MLP neurons of a small language model. Each row is named by its layer, matrix (down: output weights) and neuron, and shows model dimensions 0-191. Each number is 128 + 32 x the weight over its row's rms, rounded and kept within 0 to 255. Numbers have three digits each.
A block is one neuron, or neurons of one layer that tend to fire together. After each block is what it responds to, as a language model described it from the Wikipedia text at the highest values.

L7.down8:073155169131126071133040101174187132063089057151129122109122103120135110072131116146107130086150118097187159164084077122149128076158140061117129139142126111088182075101139122125142142144147153118124163124139133096122127100151151149113038122121117160110146156105160118135101162092139063167186143158119168139144147117135076044145109141121123123186127138174207115090144141093104147164153116120161240119143173115085089121115121126086160173183090139110102092168128208081161128120119138124164127125132136137141146149163178155108092146140123105138125143137147095090119092151163083109
L7.down159:085118156108110124095192103108118158165118108117167126184185092084106142124120162113142142112119166167129181068137114156148138120160138171137121042109133156213152137100149157117104124175113119112119170085132095089084182132117149110098039139117142125095064076156166146105140108079094164141173114143169145146128055162154157155139119151078121138119118171132130109140131123133106163115147098140059179083133126083160117114142128058127101116145147119141153141112109098107125140122155100158089143120139114056103139165154098070121104178143134186102120143095174204129097219135156056174
L7.down439:138108089122131147098119162131147144136095124169089157126147088182125076207172144111105086100135111106171186138114130161100118104133134149182166139143135133121123155145086100069117134157025113146146117142156137109112149098187134126085166117097129130094094121145141027175121119099105151041067174184106174112076115112116107059144085108090117156142125142160127127081110105091186143120059089177131149126122125145143153090107066137144142233143134103135136192124126140142100168144079189182150159183117141131137155113163122085119088133106124126110151122117122174101137158155145142108
L7.down598:131153112160108121122106091071119174100139064083061156101163092105135117166133133141138118157114080088117084085131136146117087130136106116059190095115144198149122144140115134107101099146165140129141119118120073167104123138133144165147138163129157101186137096117162112152109136088149158155160152127214087144111115107132172173130168088153183140170106063131197157122089129142129079168105141083133138178199130121112121151143142103101165148153125079090146121102125091092115151090115111143091098060183176133047123105121155148145123180094090117199106151129085175137223115148152161089
Responds to: Century digit of years

L3.down136:170141103094162139138159186155108145174091092186081096132163117168105107122079132128105088157145147166083161098051108108130133116132114158100129139168158115102151095079082143126100195108140174120116114157108117126074113114155156150167109109135058097084073177127120164130125125108168137158163132116153097113114087158071138115150160147130145147121164162093131110109106126080107139148122103144130141174142053053094120149085198149141147111100130199087139165116160161198116155080116156116122145076224142148089061135109092132124120071110142132171114123168121101172197190146125119101
Responds to: Clause-joining "and"

L3.down190:115028156091036109158119165101112133110124143163151178108112122093183162125092062119141108171104131109193109079130142142122184169105137159169135130141158097123154072153141179118138184110104152097156109169125159114163153108161139145247096125058106135117160157138140154125113104114186135112098153109171110097101111148104115088092089123108089178161071155132110143126172196144107161094099140108139145145150169143135114145134140089078123098148150115121092147164062122175093111121109180147038121149102082104123082153129171125145117092118110162149094163109160139172143137129090100137
Responds to: Apostrophe token

L6.down41:178176105158099170081145040060155156100134133137125089133085176103105125171137143100121162156171139096112074080177156145099124145089110125113205138185134126125074133082138166136151095146147131153138087064130103106122144153148102091139084092127132115081075090119170114141114153110151118093165114109131150137125143120101078143171127144085152139135139126211135129115061173109094122163155138069132147131099183097122107142146184149109080131225089099131101157122137144075164106124150113146116068158094215131162108153169145090140096119159120122121153115123169200106175127121181131152
L6.down131:133191100192120080156174165159121115159149111171153087165096158093121196118100112128096108116132141079120103126083112117126136136108117149162154106128124073124143187177110134182157135101141162101151160163096122155070149135135099118158156134092121152145144116074158192154124112160093143121075204134072144125106104112156084095148186127124123150175137111120094065151085128155113080047060122104118110088114147161058107155178154141163111156143125086095108092060130111122119129155122146116163164091131192164191118158086146133145091096152064162100087136127156160108204107081133106125
L6.down213:129119145083142153115092146045216156148105116112136137132127132102079097099115127122086149143145118172189184144172131092172040083143094123114122150217130146136141101110122121174082140152121174051115165171137199082126139140187133124102138148080122138169167117196076127129150103128115186113137134087126158151148117129095149047135159120159050116169125084090115109101096121148154121050131082162117063157111157136130128156144153094164108059119111118182125135126085138106131116129151127143149091095111077150125107131144125109181144149083140127125153138130169148167141086072102127150
L6.down237:150082172134096107108185150085158084102133112080116118129098122052104150203082150127160171130151065106155142131157076127187073141120192173104114091146171124099130168087105098136213104083133122085130153083075107141147129144136122106144129159119076141105054159121148153146129083141134191072128148144079148108108099160152134197168157149089166181120097129151121086106148083155165154124079156143126112091105122133076108151112120146077175158143115105126058155148093170134113174138144134096119088157140164138087096133138085150184188132120138133130093208120122141143143091127112149161
L6.down281:202105134107118095135154172118124124169054155092106129105124125133177118158150104147123156163227130139130176126129085143142129089089103139074165161136145111071172124169114117132118117147146208130103164099111104099145124094166105100145133165133169163093174091132128055116108112159158169133176103118093148152128133093071162075129117076105129123096149084128057137152125133143086165159089132127089140072167179118144106175144092148054153184137179093136097142096092111176120178110164144135098197170102124171092121101091160133165070119151117126139078132149096113082108136095172077144
L6.down324:171123098141102095114114092155122131105120184160136108087132105144119106151157115130142155112142103149088115082075087125129166194152124117047136099150123117109153167195163127167078097150160128101090110077064122159153111110101149156140136096148189131093179088122178158136171178104162095068161167097102063137126141181153153142106177083115202184146150165113095114121135076164175172133091142076114145125150167106102097106122084152185092160098120128169177131094086069106065139148178138202160126121165112098139111130129104124089161121149110043156126135102141162141091126113114123109
L6.down354:118101096156141057134129180083107129095094134079126165140083155106119093124091138128134152165085143083130104136130043161072115135132127144074101129168129091081090103124168112205111145142170168155131153111132110128120112111115114123084143100140154188155140107157186119113153099144142134187178075134133111179127110098121196128163142133136129118124080108161103109094130131116117111183080181101157196114140108168142095096134128122144111142075183178169150154118118154120126129130140175117131229104141130137103160145185144103118107059141115114167122165181145019168079143059133110166
L6.down386:136145138093176101139234117132062094094155106150116092113100144109155068148124136133112164119149123146093144169158129127155112116143149127149087192117096147145087144134131088109130150167156105116132062194188105157046129073184090142151146090120158133131145102128141079148127112162102135111106097103152088089085086151163088121109202131095105136135141106109120093194081140168182144162136160099109113083165125135130136161154117130147165140118115147218121130149165084121128086079170177125162107135127093119111151177200116098106132106169102165172089062099156101087108088153069135162
L6.down387:082143137123181089108137176148158147095177158124103090141157149125097140126116067113094155107177099125094138105148117135115113130184119093081102122140096116077097162085120114149156111127181141170131197143159109063113134121123143159075119129129123157142113106138099113093132106106154118139154161128118110189144087109189109133146165188163153153060158118120097134121116181097151129136193102073112085129125183191195186102044148199095128100165070204144107100159103139090162138120138122108096094169121101146164092136101105093133159109140080159138116148114166069136116167062193084132
L6.down456:166111140171135169160115155125166206155208124142113093141078128161150167114103114100085104127105180092179180146137069130102164127139127180066073065109152158168175126089153146111150137136160171112174163158134158170143155072080110103095150063150094100121125118184169065130139117123154154108076128102104125204088157111088131169132087127094097136108185172135097134194125088120130105136126127129117142097102111145139203137110120128122140126101152140109104184087077098155097119141116114151126160092105175165157110128129168171121120083158061091102116127155087071139107075141130079137
L6.down603:147123161125122164196143124199142154129105137122092105119160120144169129166167162128086095120130113095175097164087102125141160136118157081109122137086193147103208107127100072125182144152136057053126157116184145134146158126124088135151165160127127098109097125138075104139156089173158118162092144151132093153056058165071170112112135154125122150112141060032160132138134118080157167126122114156121097103107167128090130103176112088088115144120136084146123182127080099099114153147115164152143176199075142128131080162157141097116073133136126118067100142103106195147086163153141135158
L6.down623:138116170165163140141134120151114116118072152087099136099171153086120069119100112091130121093100144153143126172103151174180180089132099133089146117162130136122146094084110158092179131149082168075115132115133180105124124059121109137087153141101163121095091087136147155116121105118098152109114208118091184067136088176113124161189174107128056135122116112110149164189096085111142075093120119168188159094184138128231081057156143133103157125128134125141120088185107110091178126121099132161117140097080108107150136141113075115116140145109123154122148154162133072136075209117139181163
L6.down675:129129114065143134152094134101115169121125099129096127109149108087162090131115096132125169141154121088138101157154103156151045144119124075094159124171116107130121144157124126090192088193201111162138112121164097143155110119088142127100137187179166112121113090097156128070136139089103125113120153158153144081093151114131188071122108202093113143091097103179175081136143115128136078143174163084070107209184118137178143121163080181146154148158134135144123084117129148133126170145146152156127109209184102193115154157109156099094119124029102097080135137094091164105139127109141073142
L6.down704:227122120127133092088120157111148115122087081161073132088121099193110087132113134098061085124159133128140109202064079124102131146138094128082100171144161124140136150170119140132150142132195104146156164096077114156152090115137185155127161179146094138152137123060137090177148166134120098131121115115086186193102138145131104068071122117092157141146169070116083099146148125155135172171133090131149136133171077169121046160142157109139214069095073166107107118140163145185139105080120093174153118140094146107129190118124120097108117113159134150180148092139123128144137114101129139121
L6.down705:120088115130105106152198172135038160114084168109079119124144129122131153182142100219143126118146200170170082156155100085098115105122148196080086144115153144070133113136136113175149182102084099092133170110131102112117099103140143121116160121195134061170166166179103144123177119132107121133117107086042127114154126124123100108121161158124171075134128138063120187175117093106166097088119127110191110070126113109071140088126104119137091113111120154128115127144169125193174104130117147185087127140121145119159127149125088107127169126097130117134124125088220157096080136125131127172
L6.down731:160119172101149176141188124110129091160108136109082117127135168158150156145132132107075112106169095162066109114162147086160162139115127115077105158154122136150165101077099124174129161114092137083157165112086191081118138110163134099114101113164097081113119192156110178089156082115074148095172171119080096140071133144137073057187145170154138118106133142052129106141095097171111123132144122120136063094082087179095185166127171203141150149094077132118138137167141103128184123128104144139175128075116118113117161111185145087122213151145132136110183106103159111136111110168161085138
Responds to: Possessive apostrophe

L7.down312:124116145159118151081132119130093130135156054152168113091117141098079092178182118136094178159097177138141149189182114164091112132124114094181162086178147116088165150144101178160130110132166074185130057163091126151118151123134082111119181127107165078150105152177172116126152073108112116100137123140109123115125080082110166175108069105164115191131122109059175126142118171074096156117122127140134063158115129166134098183135046168133126146148116140109146092097127151118144092083108136121178064178109117165174153133098115102104173150111103142152124175071185127144133094121091100180
L7.down334:115195163134090193139145090125139071162177114086185115111124068082093182085181086205134061118134113107114177171211071149158072144143137124172157085074113182140109169129111092094075137161160119101126151078143112090095110107084153139149119111119167145142130095124103128197107146154181105122171140123050158107157067113131151143141089132084109160126150115158124128176124131134147159132114073148095121071138130145145078130115126120124122107160158194124098126127121069123144130147149124170126063114150127123148110108120131195144122138105112096095185124122121177161179129084142146085
L7.down367:121136150110148111112109133172134176127246072141170107143092111133092123143095070132057108150154118128144064166142140139058123163115074128255159139108130127147135134152151144087035154124138127132111117175145106064110125122096125142124119159136117108110139178126145096154112153104128136175096076133102101131110131152132148159158120180113092112142125131155179102099119142075108120120114120193123038162152155148095105116186177089136159169101108109117082064105181132125159129151147121103135151173115126112125186152124135113176128147109142071132134107089082175162145130118145069129
L7.down642:148090110180092145061175102087129139078188074124208097081144144119151171172117075099243171079133171131156155200144098103129114087105128212220137103104073118178127143125138146198128119115146125138097131125104142139174141169162060111084086100173142174133105105086123106079152114103156105106150114123083130147109128167101137089124149095136129078093110130150135119111155174121083141152115162104153122139111137141192075230104124141173140132091131122064145117097105124127126124129160120125130103110095156139132142096092164140111138113142111118146135129121131146097109144139169108100
Responds to: Clause-ending commas

L6.down101:099123153151119150082126074101147143093132061121131136080151115147105066109223085131145152166119081172073107096140171145148127102129136062144119142112093157184098116155121125103156065100123152146133104173099212124090113095117069141144106116135141113092164106114165129090153183131089142193115157115133136069140118186077119160100073133128107069194120147162162152096106117148121144151118171162166128189166171097167128143151116134160058087139085111093161112169166137083126097151163082134101121132083124187092109188138181104127105110128160130125103176113132149122145129168140066157
L6.down106:177104199146061138106101113067093120109076108111175123153078067147091157129194076147113070159170162142116141175105154145140144165155107051096140186092207105101107084146097124110133174119085214122163114147102124143145100143088109065125097112080156163119082139176130093138120143053116109083139045117163163148101151136129147192125117107153112149113155166106115080122170148136069118145112156154165060173152166180126057133131112118138155117089136161124129119157163134146148131135106113110136139166149161152137085137110161171171113094129132145146114143108138154099150133139159093145
L6.down125:118077181088105118084146106146130013092111087111155061105138160105109127109117087160131192170195078117109090107087148100138121147076087163159132113143070149120131125165136134187105128121101148085129123160089167115090129148132128147128133168135110184157083149145109098076168142107122140129155084155132148141174146178154073140119117078146132065127142091131156159168112140113139184148152153137128095191139150074147120143180167141129108108071148135073109115131128172117065127176202111113137189073125179109146144191149169173154100111119079118145059123124115124111107115162094162130
L6.down185:133149104158151086161109166154182188149125093152119144116168194110117087166134121124108164102079079075085126120138166130225136172149088158118121102163159143094082107165136142103169121136101128093087103070100137157109089162128146074121154103139137101101110066142127128133058145150143124081084130051147147143157165119113133093131058102131177116111143225099152131121159091210182129185134118093146112100146142107159096132173131100119080103153093135150111122122118170163147130147138158116164110132140111165169087080112123089130058103148098172100106075173114164124108157135137198104
L6.down186:128163099176170132130138085165121154211184138134105085155069169151142139078140122145126147149119130138145071152153141173088183135128098107161084155130097134135102138125127157116163101116152162153140116127089076127141166122143136128169109142107167085105167155172106090098145148186186180096122163155061142138132085122157113094167156181098164076164110158088086068079151096163098166110129130096170083210115107084124124103116083125099128130130173129073177054153099098118120146155131146152137106131118135115152137152098103086119047029113120135121107134098190057154137116100140112142
L6.down196:091128085148117106108126138070160079124100186131162138085115126094108156133124175112117147130131101107123134126085141111104105115104146098074084097142079167145162150138076109119084182114102143088133149194162132109120138075148169139139113126096128142120112117111115133075109113124095129086078127188176098068155109054134148163104121104087162167157159162133148168138186140166095136114171162131145130193118119107126162113157125081102172135185160082100117106148120057125152113156149145065129097179174175081111032137136154165208206136105145083090109163110173127118169122171142176156
L6.down264:154136082175121127081135074127144113130127116175128130100105176097151148189125120183053136168184180163075118137111195091129126115101100148136183106073161091120194083190175090098091175139092169141107106126124100115103141129084150061131131224165101070161054104167140124072115122086159104142162130100116115145144148097140120154140155065129163133055128130109128152166081183122143127168128125129133130122103147139064129129160137102130111135125158156094137110143112145174109127088108137142178113118139095131152140125176158104164116136124072151142150055153105085120129065116191165103
L6.down283:095079156211095083131113065109149173139088165113151155093133129133117143086085148108166165171168069150121093149145145098119154152105145179105119113040053112089140114144155097159178103120090107087113116099120128122109127153132147120127071147132207114098164122143139096145116080132195182121117131115121090066134105089092142150158101093179130133120121130100172064163131066099152077146124101144158078114159168187112161079189135138147112158140112162154081187124142123109189174128131160118150186117141207149117112130139129126142134117111186111118157187088098086127116115137163095135
L6.down304:192079131151179082131166144101189154108111131171074123080108145141117190127150128106126098167122085135167122159153120119141139129118098092151090154135160047137155137158146103150087120092121071129113118152146154118109136101149140129160146154118095146201112148078090116203113088126133083114063097155110141093106099094116130115098114078196124131149144151138086048213128090179079072145120099167155162134137120121085133110121122166200130100173126086151123120122164126162102163197107102161101176122170091104127112069065106161083108110145146179169104135127102149139141159182166150110
L6.down317:115122141211155118102155117105100133135124127104135147081151165131099075136123110119106158110107097107042105112072119111134067166125074096146153125145179112166128058127121097126167166142208131111194155170152094094177068094123128126140144090143158149052100082140151077158153185115133162159063120170166117083116151142154124206137138147071171063181136145103156180105123146159148113104099082127096117158125102124104132169145118088096164117088071157162130116118098123128169101114177093124123160147200087159131147132126138096085145133141114198109126182148098130153148159125141078130
L6.down470:135112118134145110066126170182143177166142107156112043141137157130129151127113158139196086142132141134099139152173169155076093088115135117229109158127148166116149161153101154086044124112126159125102183151092090095137087112128087087109092163109170145125098154117085130110095159194123122091141126142135093101151140108112143109166149140172134142158127094058102195075093147068125092154142103178092158167148138095099110164171113060123113098107142178098101133115147152130163154081145144163156127146113148083176157083127137159099139107141063135137148082121142030131133103150095170166
L6.down473:158124129186113145111155132152118112127147066050194124166098128117093156160140068065122087150086129122169126143135095128159127162074113202226167128124125129170115109155136133128086208127108125168091085130124157141136101107197072154104029115141183102060106132115110092119180143184069123171167138141064083108139145086090144161143100116118169141096174084102169112147114099174156101141191148146148112130158122109120111186074139153135156136132118139124104171094113100136113120128153154127129131169115115122132109179131139142125083107113138125154112170102092190100104167101130081113
L6.down540:149104147138075108182076103114054131097169084129131175145151133068094121175125106135121199118140068121152116128129180169093095139110133135086149119126102135155144105084147128135117107173203188171191165192105148124139146134097120093171191148130138097138140111099147159178130111160062071097106111167092121074074119114150144167094123106118103098130084156098169110167116126121091089128146183104151159087118080088118138120129086145106177139164148112171147143117122135087064086174060139073086149151136139131197075116114119121159117124086100129126134142113173173138150122134187193109
L6.down562:082140136122123073083148024127129114105147120169151092095225122103204100117152117095138131089130104166056098088154125065196148133159159148115046127157131117108138145130163120064144154181116156070148204152146090061164123109068140110130176164092148093075117097157149148101130123116116132119166113132089103104144141148099131133109145102134133097103120148094115184112133130140116148175107112116142079166138091123095131130114102127132141137120167160077082083177174142192100152145142158155206123168139121153171134165159149087152147110078178129140103110129136098132153115122182091146
L6.down691:110106091137167157098132084121114097143141112139147088148115104159126154182076149144156131165127150156092095124096164097170154133164137152071091118115144070176120132156159103097102115115157123167116176088125110139112053145139147160153114138105101111118115133127052130132147170173088056135121093091117095131146142172149172147120101163145171102168099165118122084127178098130138142137128139164093116088063105176131171119112132109145089169143162044240145095077138148170165091069101146116104181177112091088146138111129152086149106156130193106164194152091115135106189128052109133102
L6.down701:062163148171100099138186154081161080191082150076161153130123111166145123139118143152077099139083175126112152163125145104078151046168131099111125171186093087139105132096097158070122163118171129152139177092116106195175120119154153174096113122129129118157153111117153123119084107144073095124162038096079103125105108109118084086176181095195105138122084128123120099118162165137131125116077137149140097114135163062088133147138153092120168168122170137131131176146103120116174154100149116121134069103118131150178095220126108190123085136126093157159128113156111118112203134125126128119
Responds to: Clause-opening subject pronouns

L6.down27:098100138114074129102155115075114142110181109127134078078089088117149141139107180094095132110134148156177123172132160155128145120114050080093133146107169147148147150160168112173101162174103087159116087164085131140160153115102121123147088124107126092152204166101197122144122151157163118196083125127115095098143140107141109112184141159147082154158123132152210150108091130093139139091054114086121136120083134170222172117122145144067156102151117113104158104169089110178100136123108146166166136135175090127082120157160068118149116119134128100072167138132032143132142061165140118167
L6.down100:099163116135149128089118070104115154115158065121082179141156128129135185078115154144094101102135085165106161101099157121104101148167172172168171084109075142099123100099164116122094111110141151153136144085138147120120092164111123066181109123169158108105149147121167163060180168088221176118146175159140120135125153194138122130131161094106113102163115083106195119147097103149114107098151141109149119160082152074093130132080074087093140103127142069121156111114126139149173138183139176097138158187133112144090117121138180089106097140131136063101147132162123182173094184168126036132
L6.down102:105062193102153073116147141144109115159126074153167129077204142107077129126093116151091123141142083123163144103169122194078099123102187089065145127091094122191122189146092109145112126143131133096107094166146093076141068055163119136155171143125116104122092186112138099115197133159186158123093126129166131189137140093123165147154147122120116136122100118103094150109115134128184162160111140088170119149104082124143085094097049153188134190115163141087145152100140121117144142189145095080116133093138111138211133122114102107137119102127135148069111117167198156177101144105143122133
L6.down104:091140081096112167157155100097096163113131158119137112100087166063126164121132167124116157108153108126144154062104124086137128155112160126091124141148151124143138163155137185165117104140174111071176103122111130138110185109128140097116112112127137147122110178099087079141121099041169091101131155124127190135113138049095162068141084027099124161090081191128137133062129135119186151101142109106102105152174134053147154127120175102157181169137156086100120178138136101123139103175128143172129126154111125112135160155153161157109078160188081054154072120137087169137152164142179133163
L6.down114:094107070174122107126105176104115070166122077138078140128177094161123146185189152159148096105136078123148141145067190128168132048109078086102126174146051129055108127091129121121153156105089113111118111138075122127155132087080154137172107140125144128178169069127171153189109141118173068103107134188092144127145196131170125123127128063140124153140085130110125144157085158123193125184109160133160174148124106183070095115119137138140109153105131116163142120114171124110091195144113115107070144167126097176074153140167104147141080144125158171108122077113088152147104137135113118142
L6.down142:150182087128161119154176075134153091168099121108161134144145071099090119115082141107133124087129044078126157090074156114077115156131117110153135114136093084108111169120127154134156115199160105074110132138108084153164151140146144132146108149135113172120111123163182117144180111142053126125083102190165181078111151071087182122118121129065114196141201180193137178138154100132158128085133085085122142161094102204129095137115141135126187130117151152109136163094133139134138132131143123112073171118142141153125083115122178073153142090107053138131146127176165136088086151177103088119
L6.down233:031116150139081106116132101139111114126086122128118125138100123128125133098175079104131098114146169130132141075048104135152132140107083172155112086121164118094168158171152186058108152130096145156128101045118115117109190071155132101105158120117133100091136177150108097125125145107134145083200106130158148147118132108130115156153114077166088134135157173142151046122118157124100121162133035100100125136155148150124111166108139085098208136146123138116111109041176140166113111110171117201162154090125135088156137135178117169130092113138146148187087177103095157142138156163123190186
L6.down309:122102111102112122118117165150132132110189097129107151133151136105122093140173170156108114100123085139157099134144125077215101125091119177111153174078108177141119116115106124141122114105115124134083068206139068130089166151134127166173109131147148116133056196104166148156072168164099153136101137164120145170118161179142124064172140083092137147074147111137145089110121106087138121158095077080168143112164133138115057181081147157155145091071079115153106167152088112095133094090104147181163149134122175085126100095143166180123086176095107161161038116144104110140170097112137172158
L6.down372:154174110143126073107130094147075076108108073143158141053140078097127136119148144212131092117114116150087170124121161171105116116110069124086119138138132129110119168133122163194055057099071154191097125106122130148129137130141168075150069124146100136190076178108177101093128138149150132156139164159043111123160124161119132170113130128088100111107112115110169137147113173089125123100106134141130117125134141145156102073119151133160126088163151070129197148076112127229119140153145233123132156083138135120176128156094145122140114132122105106135178105156186146132120139182119105164
L6.down506:095137062123106079135146137158133153122091163074143070116139131138145113151133151153114158179105115135074162161143084129122155164125130100121181186154134067050097120138123099197080091084089118092186125125131132135118114093128126136218126125110096122089084208151178104121173134107129171116097132098169121096084204146171108060170102135132108173102158157083089121104106124120116150184088083096127147090145094138157076082095101149157139124143158162147132130113117087101191150101145095132139166117123147111116171146120177143097130159115081075106130200176120151120143136142191182145
L6.down539:144193123155089061118117111141114132063147102144072193063115134063111119091114177169133162150118097133094089100107169100121155129230127109179195131144117187125125082080132126134126113152128114048065170178150121163111117150166157125166136173174135124149111136160117147158087103134118158080185115136183131093115137105056095126121088102125093141170129113154113173133155090176128191101132138082071142107109146187123155101095098110144136138173120130089135087116160127147120088089153143160160145139107073103155124091097154127145128143176128133121123080117195188088141153150142108143
L6.down558:126096127119166131112151067117075183146128077174109172077139100141108150127118133140064143120135100142157063182134111177075115169133161120114098126152194090121171089126116123098139124175115153144114104148154095062122107147164121135119158150105200077183093120169128079131163130158097144114080106132150165127120124164057118182143171055121134110129195154074107024121081124165145140157116187095150128171146196069157167108154103135094094113168109110114159108120134130152099142089126171139138131110143080115135088150184114115135101111122143079149085138133164184082113145141156126176
L6.down569:167087138133147154164139101124043138098149087114116126141115091128054191104104094128147126146132094117141099105081170176194020073088083194172114172076161141150147121144059172123140086133146118145124104170184092091103104116100170140158151080137145166104142148114152094125119141118103026110085103126133126131145115109123105094125133105136095133167121156114147123124148194143119106114094164127103161090083090145153145159080246127148130168143151136133148107161124153116123132117126133147203129100129101134166116147191100150122113096128123142106135088131174162142154077137169149177
L6.down638:174154107114072220106150099130100098105093068203080154127093145161179131084146123140132127108085041148129103179183138133126109112116134129141147105102166127096098153122162164142184122153103136136095108147092157085093110090162098123141105054112123131098124069159146102198153123118160136074117112127133137145092134077115208135183078098144119194150076128091097113143150143143191115128104154070140129141095144160162162191111112130156124127113188080108108128140185093135125172142134158093128166123085115136134123109149123094087084134180173160160107115121141088194158071126152120148
L6.down639:156095176181107178112183149183144113207105083109104124146134090151122149068174183047162100118141082072121174138164119071117154119134172179090154102127154093127144090156186163104125140160135115101120162098170126151117136131127115124109123099094149172092060064170141043176128060194147132085148125098138148130126154113124102178090117115092176137160077170144144111157111112118106185083118167094078123126102159117111117179138135180116105100146160180148073098120156128150121131113165139120131121101110114107124133138148139121161126122181114078186134078086152128085141118106154183102
L6.down653:121154105104154148081133066136138093161170166166076135125084145123129181148153142141149074113094110128074129094142134127166181145073179102089159155120125062150162070123096082137072202092049139117138160183164138105116169137063076105119124172095158149128110136054169083109139117191159134211164195151077150058096104103104113122141121150110134194157093084123136133133089125129108141136146144143169144126112095156137104096096098098126192123183095145113132180137110108082117159151133122102156187155177126137135130142183167073120122112129130125116138100119120105142134096146093098141
Responds to: Year digits of 19xx

L3.down757:177148169089153117117120115146030050103128056194131175159133162094121074111031146085085170155136084112138137155198178088166094156095163166160190122150162118115106156121072070123124113126110146139124105135093120138153063131149127096112149170102193188122059151159106135167080116091133140096123123133110153123111153168153103136156156120136173141130148149157142122120181099166140106221107078088110120149112133080110097158105120116073117121103162097087134194104128143159137150125135119131125107095173128159125133137150143092079109183136125184134149166147143099105144134111125127106
Responds to: Year second digit

L7.down76:135103144135126147180138168149102159068125142118084127192103167108144182122080110111129179112081150086219104140120119108113162126159114117100170075139109224101153117118123117139133079116172180113129117148092140100112168141126112121145166118063107128177114087121122159153126110132113123189172088151125151131115091140134129168161086092113133113175135147146171101137095140076145146118117053122140128088093117112150120083155063146148087048163056145175094205097191154152112130166119147134149145064130110133110095098155155119162159201117138145097166088118180101124113091064144142095
L7.down133:127173138140081152156065126103100117143139087125172157148143183137172148108176147119157173091111118149093103119113141156104159127197183088145101113160105125130155195053117163113148130131159147077109128074141139138086146122191124085171108107158149114078046099113130096109188101152129079131113159126110183067134129145117148102124154140114112163106190131128137138129090112169113153119174178053173131112175139110119186029089125139081153162142076093102113123138068106091072077112075125129163143102148117155157158159150127106098120197132135127134115084138140160137075129124163148079
L7.down316:109118091130155132103153148117146112156091185113104166141128151172124128247101122131157134136097128153093141146125162099184130120107109151092103173131127097057157124118134133117110124171102078143155139158143190061117159148090094112117171154125136086076165107140124107153110130095034117127163125136103110101174080166140116116112109149094153144043145171042170122130161172060158120078165110130172133133158096115128151106079180105138140110085159135118127102100102116132125174092126127139100139217085151187120155046133181129098091123160149139156169128122067109171145134167119105142
L7.down741:175151143140164113069132099108172103124128107126107120156087035048088105079147122127164160188105084115092079075150157154120168174133152121096115106122198164110147140134117141134125118186163076146180147115093089131160138065109128113129086105159116114122102107083097146138108090145130124190152110118135129158123124112145097113112144186114135111096143156159138206138101096147130109084172182114136149072086161183172201137140150131094126154097227135110141095162114128156117140129104214154104152142148115165137150119138091091190096101129121110101179136071124130114063166110165134105
Responds to: Possessive apostrophe after names